Part of a small language model's weights.
Size: 32 heads of 32, MLP 4096 tanh GELU, vocabulary 30999.
Architecture: LayerNorm before each block, learned and rotary positions, biases, tied embeddings.
Training: a variant of Adam for these matrices, 821M tokens.
MLP neurons of a small language model. Each row is named by its layer, matrix (up: input weights) and neuron, and shows model dimensions 800-991. Each number is 128 + 32 x the weight over its row's rms, rounded and kept within 0 to 255. Numbers have three digits each.
After each neuron's rows, "fires in" lists the words (lower case) most often at its 100 highest values on Wikipedia text that the model never trained on. A number after a token or word is its count.

L3.up4055:164145207104143137115120156124085152102107116135115121155086102108058186164106161153097108147123137161154105183114160155114165151078173124169063235170123100193169156201139111143118129145159154131167102139111125091135116098169178188117121166087111106099137122104111172164163156152152204129110115113104151141129238131178129128135193150168147103135113039210090107103117132145168126121183132100127087121170171075163150142146119100135147117081153133133202069137110134133202086122149194194140116120085156108095182106146150154142102121171119147188097115109184110126054104140168084128
fires in: "first" 53, "each" 6

L3.up2183:106096156119127115147084118108132118105065092168107130160144081118107141067162117111112122193136115121125124093097148134182131142103075099094091168135102089121168161113119081097168193140124104157177103156175141161151142086179119142162140175071099192106177160116112088134051196098144166113155144092088096099091075136130116115148142152070084117106200134130081119167149166158142058129178128098139109176104143142140105139181171112131105186167123135060136088112164150120127088143056101116129100154187185137103143123114206169150134106158137085142117127097150101084035173095179080111
fires in: "the" 88, "for" 6

L3.up2923:196149176094122160163167143129111174163131185121176083156095147145138135151138110135120108103139144073105149144179170114124152170131081086159116185070154136142125113128181225132123162143108173154153137149149195113139069133119131060181165142196162128119123093139118131162128208155066135151143133112165115165190151125125105148129071159143116152105107134107146142128106106139132133115154152116138120118061109136141149085127175141125129105144072109069122118181152060195093142072095157149096089071123170127101158128146155146143133170138125164129132169107159085127168128111074085140
fires in: "that" 41, "he" 8, "production" 7, "it" 4

L3.up1394:113127137086144117132152131038114095143146144102115172164129144090125126128154137136151133112105094176146086166177145118043154133077148097148090158135145141088137126096078121139119133107142196093186156117114124132109131139101191135118200131107184113067146107137223120175120119089107162140101085139118096135114162067087152117135065099141179139129125156103167121134134149144106111117167165107209126130148159123125135099139130083104117131168166201155090138181142118130146123127131155117123150165153145135124112168127149161120142155161120116099092125155104116110112108171167096172
fires in: "the" 26, "of" 19, "to" 9

L3.up3280:150124145176109109112158109133127158104130180158124069141105086063102111094150154141072138133102193110088139113071117114151118124109086106109169140102111112127155137060176073095173185097130117064135109159131124141136151104152120142175134142160101168168103127168110104117107114005127137132148133074140103150124167141153099137160134131072171147100113137128127143141092083136125116165155143034141151134155110094151093093167113156175061092162131225126097137095150069145086099153101158176156128117133207168124185140173200128133157107139037115104174157098181103111118205100104123188
fires in: "and" 89

L3.up3688:140101108091177124092160159123154133096123102095181168139123135079146148130110191112109041090102173110112150175094120111067169123101147129153102128125128109121103109168096127091114114088102159062130143139174108179109130107168106123129186133138103108169141184176111131154124164155140094131161114196133059150140117084117093103152079143105183149145155113138121141036143130114092141137151151142146182112085131177117139095192101184127095163123106148177132170182165109156086185152156130098209122200120137136124096087172166117110093121122120096111149171114100111141068100153148129132
fires in: "to" 41, "the" 10, "of" 8, "outside" 4

L3.up1081:176112101139176149143119177101093138138056210135141167186095101098070174152144086147052086158167187109103097119148101107154178156122107098157098113172006156138135148093108134056134146177134111155173127144150149152141127092168145188154152144066157086175068088050139152128092143188143159132171144122118145119121125173082108078158152221094124110127139073104139163154131132153174136108154163109126106169103138152128144099155128082189133137129186099123217112165087127087141092134093103139151169090066147120103132091123133143108093206133110160182106137090143146124095083087108077185
fires in: "first" 22, "final" 14, "original" 7, "present" 6, "end" 5, "presented" 4

L3.up2444:163135158126139131094188131075202163119160167100110107106087126054099100132135113157166112064098170084156156084119161112151131125076121130165131155083159089112155188103090179156156127135135095172170121097131119179085129039120130099201154108131114112143105156152083128179080111168133100165152179140140087135119116101122114164178112204177128136149088098121160128078101164103068106120163110123078185144128108156085108098133127097161127132150206190119072142114138083135112119153093104190146110099106183140118143167139127169111129116146060108147152113124151091153110163112142115161
fires in: "not" 15, "primarily" 8, "initially" 8, "largely" 7, "directly" 7, "mostly" 6

L3.up2933:145140224115151143143118157166124156071104150147042097075089144109177104224176129139107153114085084086046144150029095104147118137112101154140143175101180098112089118167173082159183214158093123181183103111180122105111145106146143132164086105162127130139133094067129049147156175083173194143146102078141075141137122136125183092125132123115129111160168152176016092159091096186073155141168194103157088091070151161121149138135167090114084216124119140119135073070159070135182104166154154143134098133120124141114110044138141126152082112083116157133182123134140096143144136107118093147
fires in: "that" 31, "the" 11, "those" 9, "record" 6, "one" 5, "other" 4

L3.up1919:156137081140151092159188120154139134107140192104160088179034155085155132148165107137091139125123164137098131123078187136053032110112098114173077142116127111060112180092136101130145139155167167136168079134119122096133083142102119108207100131098123182171100140129148152138071140084105156162143112124146129146083094111147117155183096113081172143154165146132130098109170121126159091149141167073161080140095074172143126133158145090107083099121150139098151145081204073139114159132070101094134140133165160154130128140109083174159130116102098089139150134030115133116117162145149094095
fires in: "the" 28, "any" 10, "their" 8, "its" 4

L3.up1378:149151096101207134145089124138018081089116134067149158139095143123085143122135084114108150176074142135143100152128124139145096147072139114159130130108098086136112096207098125106108121136147164142140115140149179090220153114131218102115149197161071105131123121128168165130125167164094164133191116151113147125132126135139119140180118111140161152069113181125093131112124153140089141130095133155190064142093111151168136107200110112137112143000126066085126146103087168195115135099160085161139137113109078123117126115103112145118094143116145078111116166078180144069046137168137060155
fires in: "the" 66, "after" 8, "his" 4

L3.up439:099157205115073140170089105097133128086094154101124071103092132094146188140139137105098122139098162108097146111106108107137135115142073178139143143158107088161149093142107138133102110123152141090110116120155126200213149154162075118123140171104061128072092145128136101142122206132109170150169105113130113117121096147108164123144137168054156142099107141081104120100186110125106131102203130095142148131078160157076120149200161101179089120108169143135151119146188091122168138120123131137158123151129108098139124074117051123104077103139135185051127126087163155084169137114100115130
fires in: "and" 23, "also" 17, "a" 14, "it" 12, "as" 6, "who" 5

L3.up3633:184087138108144069162150180122083086137111095115142145173059078132142146123160098157058119124143161155145095137153126147116126105138024124165125111072131096176138169116101124132117120110169105132160164108152150122187084082138150118159153158110149181150090128080149134153078127104136142162123162133164115163195157113161073137125081157137182099148042126145120174127147114141134165122120168127076114129074101170105133181128119156133128175053131157122208138122162172096080146095085128134127118139079131123139109136122081119118113112117130135137134173144176060116172112123179081179
fires in: "that" 46, "it" 5

L3.up3085:100169180139108194149064099108134148084191148153148126152149115105052133183130174113078079132090144137099132155081124135131135129060100119129084137144173105140137127108136131137094155102119166180082155152141115120144108170150114195148155159153113145087149158119140142124092163106114181106167109130122105180136178122127157118106149083077176101117150123123156183140089183122054143074098132062112087170103136119136155094158179114146154061143154130133097124101115079152116110170139126191190105131155147172168171048153140160110096141178144130201068200085149089149044165169127108115
fires in: "and" 39, "of" 14, "the" 5

L3.up3546:151154148125081126171177168168067140103084147094147115164105102136073136089144111100088155124139145121197127140135138149109110116112156129177130151084079125164126175158129141163130102151101154170154052056089223142161114131134116097154196121179079125105143123103163139091149120172033094125129124084160165180129111129171124068138096108108131134141147104064081153066126141102122125146142184129138173156137122133127114094135101093152162183122137092117097148147137177135103146144158126163192137049154165106181169100094125150146141191122104148110129099176206165108132120140070126144
fires in: "oglu" 19, "than" 11, "4" 10, "6" 7, "0" 7

L3.up2326:143204126147140111146115117113090109100087197123134135122132120122107172116147144123135080175068143124140125134150144128155127106114139124171101123103160131094112136092174192099177121097160120128139077140178193150147105129091097061126096120146114116104120146125169140130121191122123113105109111137128164170078129143139088134087114126109196154094125166132151195148180119096065082129108147118107088131117165149104110092132184105146076162136146152098132143130178098185119154075098131187100129113169116143144154074173171213120141121159079106105115131122097195140110158143118124126
fires in: "the" 59, "nominated" 6, "a" 5

L3.up346:204156160115153064164241095165128142166139099125141079104128104125123195124124178132088038123125149160136070151119152159138078169098101182157072135154149125165136180174137137094125191108147101066132133151108150111185142165095116084140116131113130192140073174080135106146103131126121129122114099112131085101077167127072120164139110129110184103141083142165173181145155123097117126090125153140128097115108190136146184130101070045155102160133185101152138096091152173181126151138111119123148166097112141158127148143137113122065140187171102108100127137115152178107178153122147119104
fires in: "of" 40, "based" 7, "the" 5, "30" 4, "annual" 4

L3.up2742:114119138107169145107133067053134111149082112105108094124053136133121128110145101150038129150127146134089112135131107076097123138134087104184119222141207164119117142108129136150122102152093159124182104118152183094099157133149111145088057157087125110100135100083086074160100132071107075179151104191186068187121144106115142134170170129166122122129114159204091164100181138165092158100172120105107086153120075116150085130109124101179131100115157104119071097139193117134107122167138126079155116123133086148108134086127110117112128110125102080091108109150088176083118116115115079140
fires in: "to" 35, "the" 31, "a" 5

L3.up1927:136157158104161096120176154114213092088107170161150143158132069097130151173107152120124151116107110124052161133121144126154159176123080026172129112124132140123058125127133132113117098091165147107171089146128152169159194090105192100148209142118169123096103138115219037137111146200082092099125105132144140112083172107121160150144062094111162105157137138129120126153131100133107132121143135129139175133135196129104203041143213089154120129123221131188065106169124136148153138141149109185175144141135098084133134086151135121170097154104069114137121082111154100104125134144152157099
fires in: "of" 44, "in" 14, "occupation" 4, "studied" 4

L3.up3328:159102181113116080130136134117168152157101127148080077133117119115134096099137148130127116161081223120125163113120135115206152122093161154088116166139128114105090124159139125136127136120145149118134142154131159137160160110063102151126140130166140138136088065120128136118049135069105127082177122153100052154167148139076091116148133168114110121102105137143120146056127131134142163095171093041100166123140142141129099133195117138160132086117106153159106159161152098162155091120124086129149078161097137137130124137082145158076183194130134131114152105098113114044151154052167139083
fires in: "a" 15, "more" 11, "would" 10, "an" 7, "are" 7, "not" 6

L3.up1487:141178182144119119073106117176141148117127130146087105110145120073149131183131120137141178113099148127115162121131147084150153133173126119149112150142152095161097127111069121128072097125166077078154101141190177185163139127153101150114117187132098175092099152156140098172145163167079127177114161154089128184115147107133144104157074133129151115146138173166066132153137084115133134106168106072113158208094177142129111156075134097104083133131154138155122124145172130122115163135130105109114137137150081133151141162137089119079159104099116105088119086107141147091161165140124170130
fires in: "and" 20, "a" 16, "to" 16, "the" 6, "x" 5, "including" 5

L3.up3501:130179135145156134116154138127147111119175149138089064124191119076138137147170131110097119140097102135085087086100142129171121111107099080154127137155051118176168121188130106179113118126135122109174158129121125137183199156172122121101124203143139063095113125114172112092162115150133090149124076152164110077118092100081117157159104094092140129156126118184097170098124174145128153092119185126180160118096083081076102099118172120158127124139125126102136109153137124165073087145155074211161116142137189132116214137093158081110148124135084114114151184131108143105086121157157147151
fires in: "and" 33, "of" 16, "65p" 6, "holbein" 5, "season" 4, "in" 4

L3.up1980:157103183151133146140141181133129115103099142177084102067154094107144122126121087144133132114129150148071135113093169098106148150133131110102118120077084115086169151106098088105162174108106125068112124140137185160160144129138129134153099144157116145112134091156181143122129099138143180123083129107134102098165125111136130125112114137099097178093118095126073120155126143127181143113144158125191171131140144153127153157088116170120138170147128142128096097106128142134155069115133116131058159160104116147109151086131173115158083130143131129110115116094089078161175189148148126051
fires in: "name" 24, "named" 14, "renamed" 7, "names" 5, "called" 5, "title" 5

L3.up103:136076149139107137091141059099155131125121129112111088070174155126134159111164121131171127138131127120138103139156160071110130137130159164182147100136178064112137137048109073106157096173096118077115117163172249146149132132159160104138110126104148118056138145165150115150117163108108165161143142119081118148077117118107117159173109153117129165138092119095155090099136133136127155164118175123196115163156168102105118139143182099199110166134209105088157125113158082155124101135162103192093149123149128167125129104157115168095072088115086168154123179107110126153092125161126110141
fires in: "major" 24, "al" 24, "non" 10, "minor" 5, "cross" 4

L3.up3854:176118144093135114158157169165069065099166120151111108137116093090128162090172144193095130099129172144080048158098132125113131094156097141158113134101097121080093146106131180145115132111126118113144094167147131154133080078127065104086119139180152203140124046133138123160123149106031123168097104140160114161120182132131107111122149152127081155119172138120117151108137065103108131119143154139133124093130092115106111172116148110148100101133109069145163123158172108136118110131161129130140132131118092163111121099102126126123068139136136143120099142144190168137170078157112117147
fires in: "4" 33, "6" 16, "5" 13, "8" 9, "3" 7, "7" 6

L3.up2149:133187127098182069128146092120116163182095153103134171154150101103082158081103127116136070103141159155105147133072110135134179149166150147123141170146086081144112141120112154114166160156131150134143058118138150162180159102154124189099110144135093218114052136171104116152110188101083145112114112138065096152157130094139054134118111115134142114131147171108074174082140143150090109087140107186129109129096106091102108181131120094118134204100112086150178099102098143190095133159135125116195104110145159164112149077141153072114117136150153147137169136114182130105134127048167101138
fires in: "the" 94, "entire" 5

L3.up2845:136130123119147109125114120103129139160086058123094172158101159033158170118122150131128140076093163116130131110101165135185122140160173153107039184068092105101100171140161132169137189156154141065077128139165138177152126134140148110097099151169189138136120112080076133148170138150097112123138100190181144142142120150111136152125128157168150113104080098164126216148100123128131125096145111118104155138093184180116155165111189108106091144083165142129162060195107100159186120090141104145123118088098100109171054135125072182169067146140152164139124093141150092114144116058081133116
fires in: "most" 17, "title" 14, "first" 6, "name" 5, "song" 5, "second" 4

L3.up831:133134101118114139130075134109136168056145154071078091157070161138120154155108183146083088138118126138144139172141113104140149221110137091191130109112098125119130087102133152095121137115108141178175089134130118118085107135077121118120185120132106098156113048187148143130124144136127107122124120157116123116139138154124118089142117108068136155124088172136127163136141121115073130129141142106135155046135137122108124112147078112151131153111118170115123106157129123165161104127184093163119099116117141110116178172131097118129134118184081105101171107140140138113125125168109072104
fires in: "he" 56, "healy" 5, "heidegger" 4